Weights of a small GPT-style language model, trained from scratch on English Wikipedia: no position embeddings.
MLP neurons of a small language model. Each row is named by its layer, matrix (up: input weights) and neuron, and shows model dimensions 16-143. Each number is 500 + 40 x the weight over its row's rms, rounded and kept within 0 to 999. Numbers have three digits each.
Before each neuron's rows, "fires on" lists the tokens most often at its 100 highest values on Wikipedia text that the model never trained on.

fires on: "son", "on", "n", "t", "der"
L4.up317:522562530450509459490437505453511473472500562514462514538466502525529519520481558527432535467498428502489519606520462425508511505501484524492538368490547518468525465483522547524540532496485454458477507499510479482411518438481497535529530545472483514489472476545458503539475488487543479522477451467508489511522496511507461496541528513517477478494483514463374506496608580485502512512585

fires on: ".", ":", " |", "or"
L3.up518:451486393488468500504463513479501574571491510541492518454501456594484514463471503456564464478520515464561476450459438466475563530402533440492494496543497467513503527497451415557523505523517499510473450465512479456640561568479534533512482433514483477492471469529484502546554510466485490514495560531489417448530479488464540475514459571522559452493450508496506566512406523532541475554513

fires on: ",", "),", ":", ";", "hen", "\n"
L5.up408:566501438468464465491532470499434514527460493495534509446490460555512516530484506549577492505548474515499484497423518416529585490477562447459504509467526422442496531508512466541517515492500453427446517467495454482560577578488521533571506515497500426481456434465554569515515450547552572505426543510497424583536489528469515504473513471473431490448520513499506388456427504506512518550551

fires on: ".", "il", " until", " but", " Wal"
L3.up234:452484462429530449522507525460551509510493525500470503500427423477532450504547532485564499480511502517548536501518512439476546506477545386401603496520531436431497559547444480511554522421536544484504561491520390554557476497467505511475451572517440475452410467525443492512475509559515507520497510475490409490464526517527551408538470492513502455462509512520416478472515499506549484530523

fires on: " at", "s", " To", " At", "'", " Sa"
L3.up354:540450459428498493564525438452541607454493533489473548516497427506425489494539478542550586520552506496514481471467522524507539561479473489403441482474506527550489518586490476525503541468492473498431500532476494497621517517487493498556434430565513421519501444494440523451544508522459464469594538390533460437508501452542523529460505539498554533462533492576488421499461454527577452515505

fires on: " with", "mb", "-", "th", "ag"
L5.up650:480474508394460549510438533511491495530538600537534483499549475509442555475498515502455603554497515462423500493419479485477487573468506502498465485479545359504485489498491475581519489505555536460514475591473465524477502509452550524521498517539429514531478464512522469539579470468554556504459556476538489530411449468477490541511472492445489536569492551529512476432463504512493590519519

fires on: "n", " con", " Ma", " Ben", " Be"
L3.up250:483490457447462550524545453512515549552462462495592559433488478479499428504542506506490439487499470549511511509519573440462503478465578454461531474488492398492517526435494455564534518467545477514447500503541476539501541520514573457464563512533471433431483506473505483550510528525515552519564495483410473553459484496532447499558447430472487510492462524495483484510443510544482529533470

fires on: " of", "ate", ".", "ant", "an", "ar"
L4.up746:466493448496499506527564463445497519518537525457539542476476465469469474515485584488462466408547463535521462536557513443453551493444525499482593416525543447511519502561502481534566506440585474528424429495495466467503510528458494554487497415523444467417503498502540560520508465587511510475556565472494443489483512525491522464488604533503500452475488500555431449506469506533446467481529

fires on: "s", "p", " P", "b", " S", "us"
L4.up726:462527572474524494552575532450543543520537466501466502529434466586462502528522427486484472529487413478528469489496479474490492493499471428431554483487497477451490455506465510543476549533480520411444536464510523481558535547418523518508427432562526441538506468449528505516441540467477530532486530475516500535526582507530553432468488464503553488532525538553532509518471524515553508582519

fires on: ":", "born", " /"
L4.up250:467512424452530503570522483491547554468507538574530478445456484476493440487554492491500507456485512454626464535466429471477522530510534452525438533455614477458493520496474448497565471523604496493535496485436500472537551468539576558497477481593459522466462481554562478527516536516508514516391497464437504532553556515478465446463478456525546401478472542510470495499529463546498513475510

fires on: "u", "s", "ge", "ul", "po", "p"
L4.up677:422548478471468462496478475523502461492460497534462438548493493480518504460537471507519513502487481491485495522493451506438568506524493444467471584486578455510482501607438462444496557473546496481545485548495506532532544489482487558481426500494459507438474507517535511477554456513495454498479591436535574448503453425479447487472535457512565408538452532496490476463498498548510487522477

fires on: "n", "on", " con", "con", "in"
L4.up399:484469458455477466528504506436463540545464489500514570474476529532502439495471491560551560505562481488543449545421523447447504510517517516470487497485561504543480511503482494497590524485509459433485565505473528503469495437513519526537516519550488448477489466437579520549473502579596547489470477527417484499542502498471500449510538461465511503448481491473496487526463522499467581480552

fires on: "ba", "le", "ri", "c"
L3.up50:389507509505505404520554481479482487449498463466469494505539452515468425459518488545473510457507469502546496445539506480527468503429465506487537487472548453430475468560520490509458550448509451529525488574467422482484511513468571571486438536467463511534444440499432557413430493467527591516546507519493518525514467478502498516482500483467473472475469510535432454546510496565503475524500

fires on: "or", "us", "la", "ric", " of", " "
L3.up754:585549503485492465599485534481569515536527490556518455434494467587453430487448494482462491482551417505455458575560452439396501473477496482442511458489479499487580544549524511523504564481440455517537523495474516511461569495494505575448506487512410528470492461550408584467458537558505499538529500452549449464524468527482522530497482478466507502473421562497427465467494526552502453496500

fires on: " dis", "-", "s", "en", "ri"
L4.up427:576540523490568542498538522523509560471493478541506497537500418529459423483516563466414491420496378541540523493502482459459479516424556440444566477473505410519539573528531476549507437497530412511454485528410481461485591487488478509557549404511459466540482523503488440558454514533502519596489500420521529496485474479505448506560510449548438459519443526461492544514488512572474448485518

fires on: " dis", " g", "S", "sh", "s", " ex"
L4.up424:594532488546515455494529489518491456455472540493556538502509402492407501537462509522477502455429489467570545543519498523429559512401462547457530521466452469473525498514513508570470489503460547463452551577393545474491437543458515543546510448503503450565408465517471508504425499474500522507543544449496458450521565436536480490553473534534490470515416509504495523540521507532548472523489

fires on: "-", "–", " Ho"
L4.up2:499466440494535544504446536435458575454517541474520599474490474565441472505429490480501549516499531500532539473497399457443486491442517488476475438515493490417544611576494497571500469538450475468480473499507535505490476491482515564504542555514521513457527489527500490492467497506567475461465564493501487503533562439502543439561503495439575456588513548496525502489548467482525512606494

fires on: ".", "il", "or", "ri", "us", "–20"
L4.up13:468447503462501512534455554475533522507494512533554507499568469511480440433491517463522515477555498437593480469495505490411490587408571430446455484457474412519485539510513444551499522504598542446461528604445458443584517475472514490531544536533522508443442491443471515506526516522525566522533478540470455529490443495500514488528508511516490458474506568482501503543457470499476465535515

fires on: "er", "ic", "le", "ant", "ric", "″"
L5.up398:520475512495464513546452530441492498450523560531520499464503491550451470475438469522444488505580449435412505572531424514490536474530494479506517544462520518545529487478458572467483448514477492497527556474506466576527527508458503550483525468524527472522533475486448553459487483482511592484572558464542484472439492542466536528500534492428464529566473555471452533529512533543506478479506

fires on: " of", "o", " |", "il", "f", ":"
L4.up162:480529493470512373509478584520430452476474555498450478555524446480538434532502550496492511499558483427524518443474469433590547471497480482517511465461531549432491503481459448484577502414609448411518524561488359466535475555491630489535466461502509454465459489521497576435518495527521501526482564527572498505507505520507491553449541490488527479480533520492482453447504528558516504514463

fires on: "a", "on", "art", "con", "ist", "O"
L3.up310:458494468513481441565523503499430454462440493522524549580494540471484432531475544492453511564444444480537499496535516519498507516482584498508578502533554504461530508462498421533497492543503444486534500455500504554512436459480529468516539488459500478540454471500516557492499535483519522525526554534492488542613521486557468528535549520524437449528487493484474416424508563492505437539531

fires on: "lu", "y", ":", " the", "ce", "hi"
L3.up675:540494542552452466494454505551494530516520489471518536447475495597415493389463484470480524438500440520578416541474514493470515512521499426460571428478507416497501498513495493548537438473573496525421508494470530446460512400442521490479511495538484475573515439492439530532487497459526489531465484460498524518514459550576517569584451483509480440555424511502467460518506454535394487497550

fires on: "er", "son", "et", "z", "der"
L3.up759:425510459499533467515413490489548484490415495565468454463478528521543524467530552516485511424497518473514483498535491410504470543501484449455530543500471481482489495525528518536600452421466475433481441536495489468441447400525538553496505475485443533482536494511457531484484541541441489542507495499481514506539491473510499524524630526512530407465515510453508500442533499467493488555545

fires on: " of", "if", "s", "il", "con", "-"
L5.up118:508488505499521470521464533437455474452474484374511548497422472534499453503485546567471467584516493496457490490507508435487486495496486506459532505476485546471555555544561518479525580467457471561447475531544515452479507410570532493565494532490495448478485502497500548442494464573612497529543475491576511508523494458511547543455500470445503520489559526568456472451504479525527510578489

fires on: "s", "e", "nd", "y", "in", "."
L4.up371:424576439489576475455505541490440502490505488567479542556528525481522507418504497501453444463482492452497503461486526516482489499566487526508527539496503511471524557515495513536519438533562469498415563514493538575526569458472484499509427536524545420390507460502509524430525464511558559561515475509501524570562499445545525478487483509462561435463466503511438434509497464530457536535531

fires on: "born", " dis", "ab", ",", " –", ":"
L4.up297:485518452437457499529574543506483549453550518555512476431443461538492479487501568483559529463568496473523405491482470482485577493483548483497525493511529475520527446453461441517537469508558517479488546490431534426551530547514534573529566466523445512519487484499491469541464493487460511463416547443503473519550511549524535472463494494510525536460494532423481462541441517525501489507578

fires on: "re", "us", "ra", "la", "er", "le"
L4.up136:519486416425531559535521452447511567555460496522509522416500385503447485481500538476547508518594472497503476527565515460538510496506560437458542536452497489562488526544488507603451424514490501486561562511463490506559476579493484493511518479535498471502491437484488550493479506508492527542499491450556487448489471480548548515491500517437457506551397588487503516550535544511461475490488

fires on: "u", "ur", "r", "s", "ac"
L4.up440:490534531538426492529493560535508496474497510505550537487479506494505494506490524518578501503518484513460505510469435493521576571490471486507521520445528509484383467483428497497452555428540468500494497498476482541576469536498486511560458405515463506473412445525520513498471423494518410544449564480571556503490510400444457514468530478509535443521505518556472472470494556622440469514462

fires on: "ing", "ning", "king", " feature", " with"
L3.up59:528527499461427515536442537478419547511489592516577528510528437478518535472388551553493564446520468483429457500453496534547461558526531402508459512448446462546526555544534525498532476542528507496521469509492503470404494546465527509530396510499513431471502411542506520501511442483455511520487503552513467518499486517559517512566592472454541499519488530511508497466486593473380489503471

fires on: " Ho", "e", "ver", "ly"
L4.up489:518511375465565471544526503516473585527514553497536574539461469497429537510519515504522533517479452461529486497489509508515475463506561529505515487471552465498505504509565437502553545561520457491477484443525491547556552506462491540518483440541469432502492460500503438527448538498509507522475525442514463529590613427478588536463445518445491450464485513523490464523430455566447470593549

fires on: " |", "|", " of", "-"
L4.up0:523448495428556521546498557428531541552503516423501491565487494505541486528507450484506461535478474467534530516442547525461546535438503516517479409522500509466511522521426500542513547575498439450392485576485479484557551498398555584541543522548475459525475449524476501495507491486537488461489581510547471503508574524534533479536492500469489486554497504475442498444481501563558460523459

fires on: " of", "e", " —"
L5.up302:468578482472546462510534522503457498586506564494463499503447490466490470449494484445466431539537518427532489486469488493500519436463527461502509519497551469479538526548536500543558467514521441437383447462496424499493529495502509464571498504521432444423487505497542491528465475443520539449468604482551504510530523548523521499527515456408470498443507519458430408512448509542523522486554

fires on: " so", "if", " of", "op"
L4.up387:570507539482462527523466497471479510481476572448505491498461469505452485506447451573579534535483521479469554456456495460469525561490452479486502558475471537506499550579430575562537484486504473495437536506538503592478492456458539423485491496527546542540535508494499576419495448595547463515518600520511430450497496472535548479494540575497586512511549543566495455482473493526533476518483

fires on: "s", " at", " in", "-", "et", " the"
L5.up688:469523510533514507529492562470451545479441485406516527501516455575492461483475496537502556551611445543493435421526510520422560505521499510488506475467518534497513453526484567599499507443480389474453502429527511513495548465480446506482480446563499492511499452464484550455555469543492551541477535407586423504532433524574543483545511500493556487533505490571501406477568597499482468528529

fires on: "ing", "s", "ed", "th", "king"
L5.up424:524536496426571535499431470527485522428518500565544521496474434555464496434407539458472554454527445509531482521387475522452466536510507464485507530478485487565526516452433544479482460475601457520537531511480495578455542495517546535447534430433455495559472460529466499485508469484523559495550529485505507478539492511541537477550589467513503398496463524500485526495535515509471502524521

fires on: "n", "un", "or", "lin", "lo", "ff"
L5.up364:424502566466453479500541496477562476468497544490532488533473488539567517476434456500496500485505474454518466577476555469492529535469534504514493487425512539505544564519441488522532419464525450554440519512462434502551496427509567482531524545558522564483478540579598475482540428481553488518524486538482475510478498472492537493467492567485547489495500543445497470487546514443448481516549

fires on: "u", "n", "M", "s", "p", " M"
L5.up526:417469545561469501558511501523523523527443494506558520536478505546533472488470534486453475440489454475451419507550465508516492493576481479507492513476490462405535519494476549511479520472512541466465559486461518473518519525481547582519488447509465499503562432482531469477460517539466491502471530449535473567466473450504497471556540421499457513569477536491449447585453550574545490488476

fires on: "–", "–19", "gh", "-", " –"
L3.up537:532462435495465535504480504439514530420510580475613506489510464539489502451472514540556507521441516432405543468519478463456528494468491478456513500479429406455503536627449514536509527528486503514507490480506503491476480464477568549487472522481512517494450368484486467451492472460481461464504552517559537476561485447575552522535513584446529404565529507500518480445527506449515524534502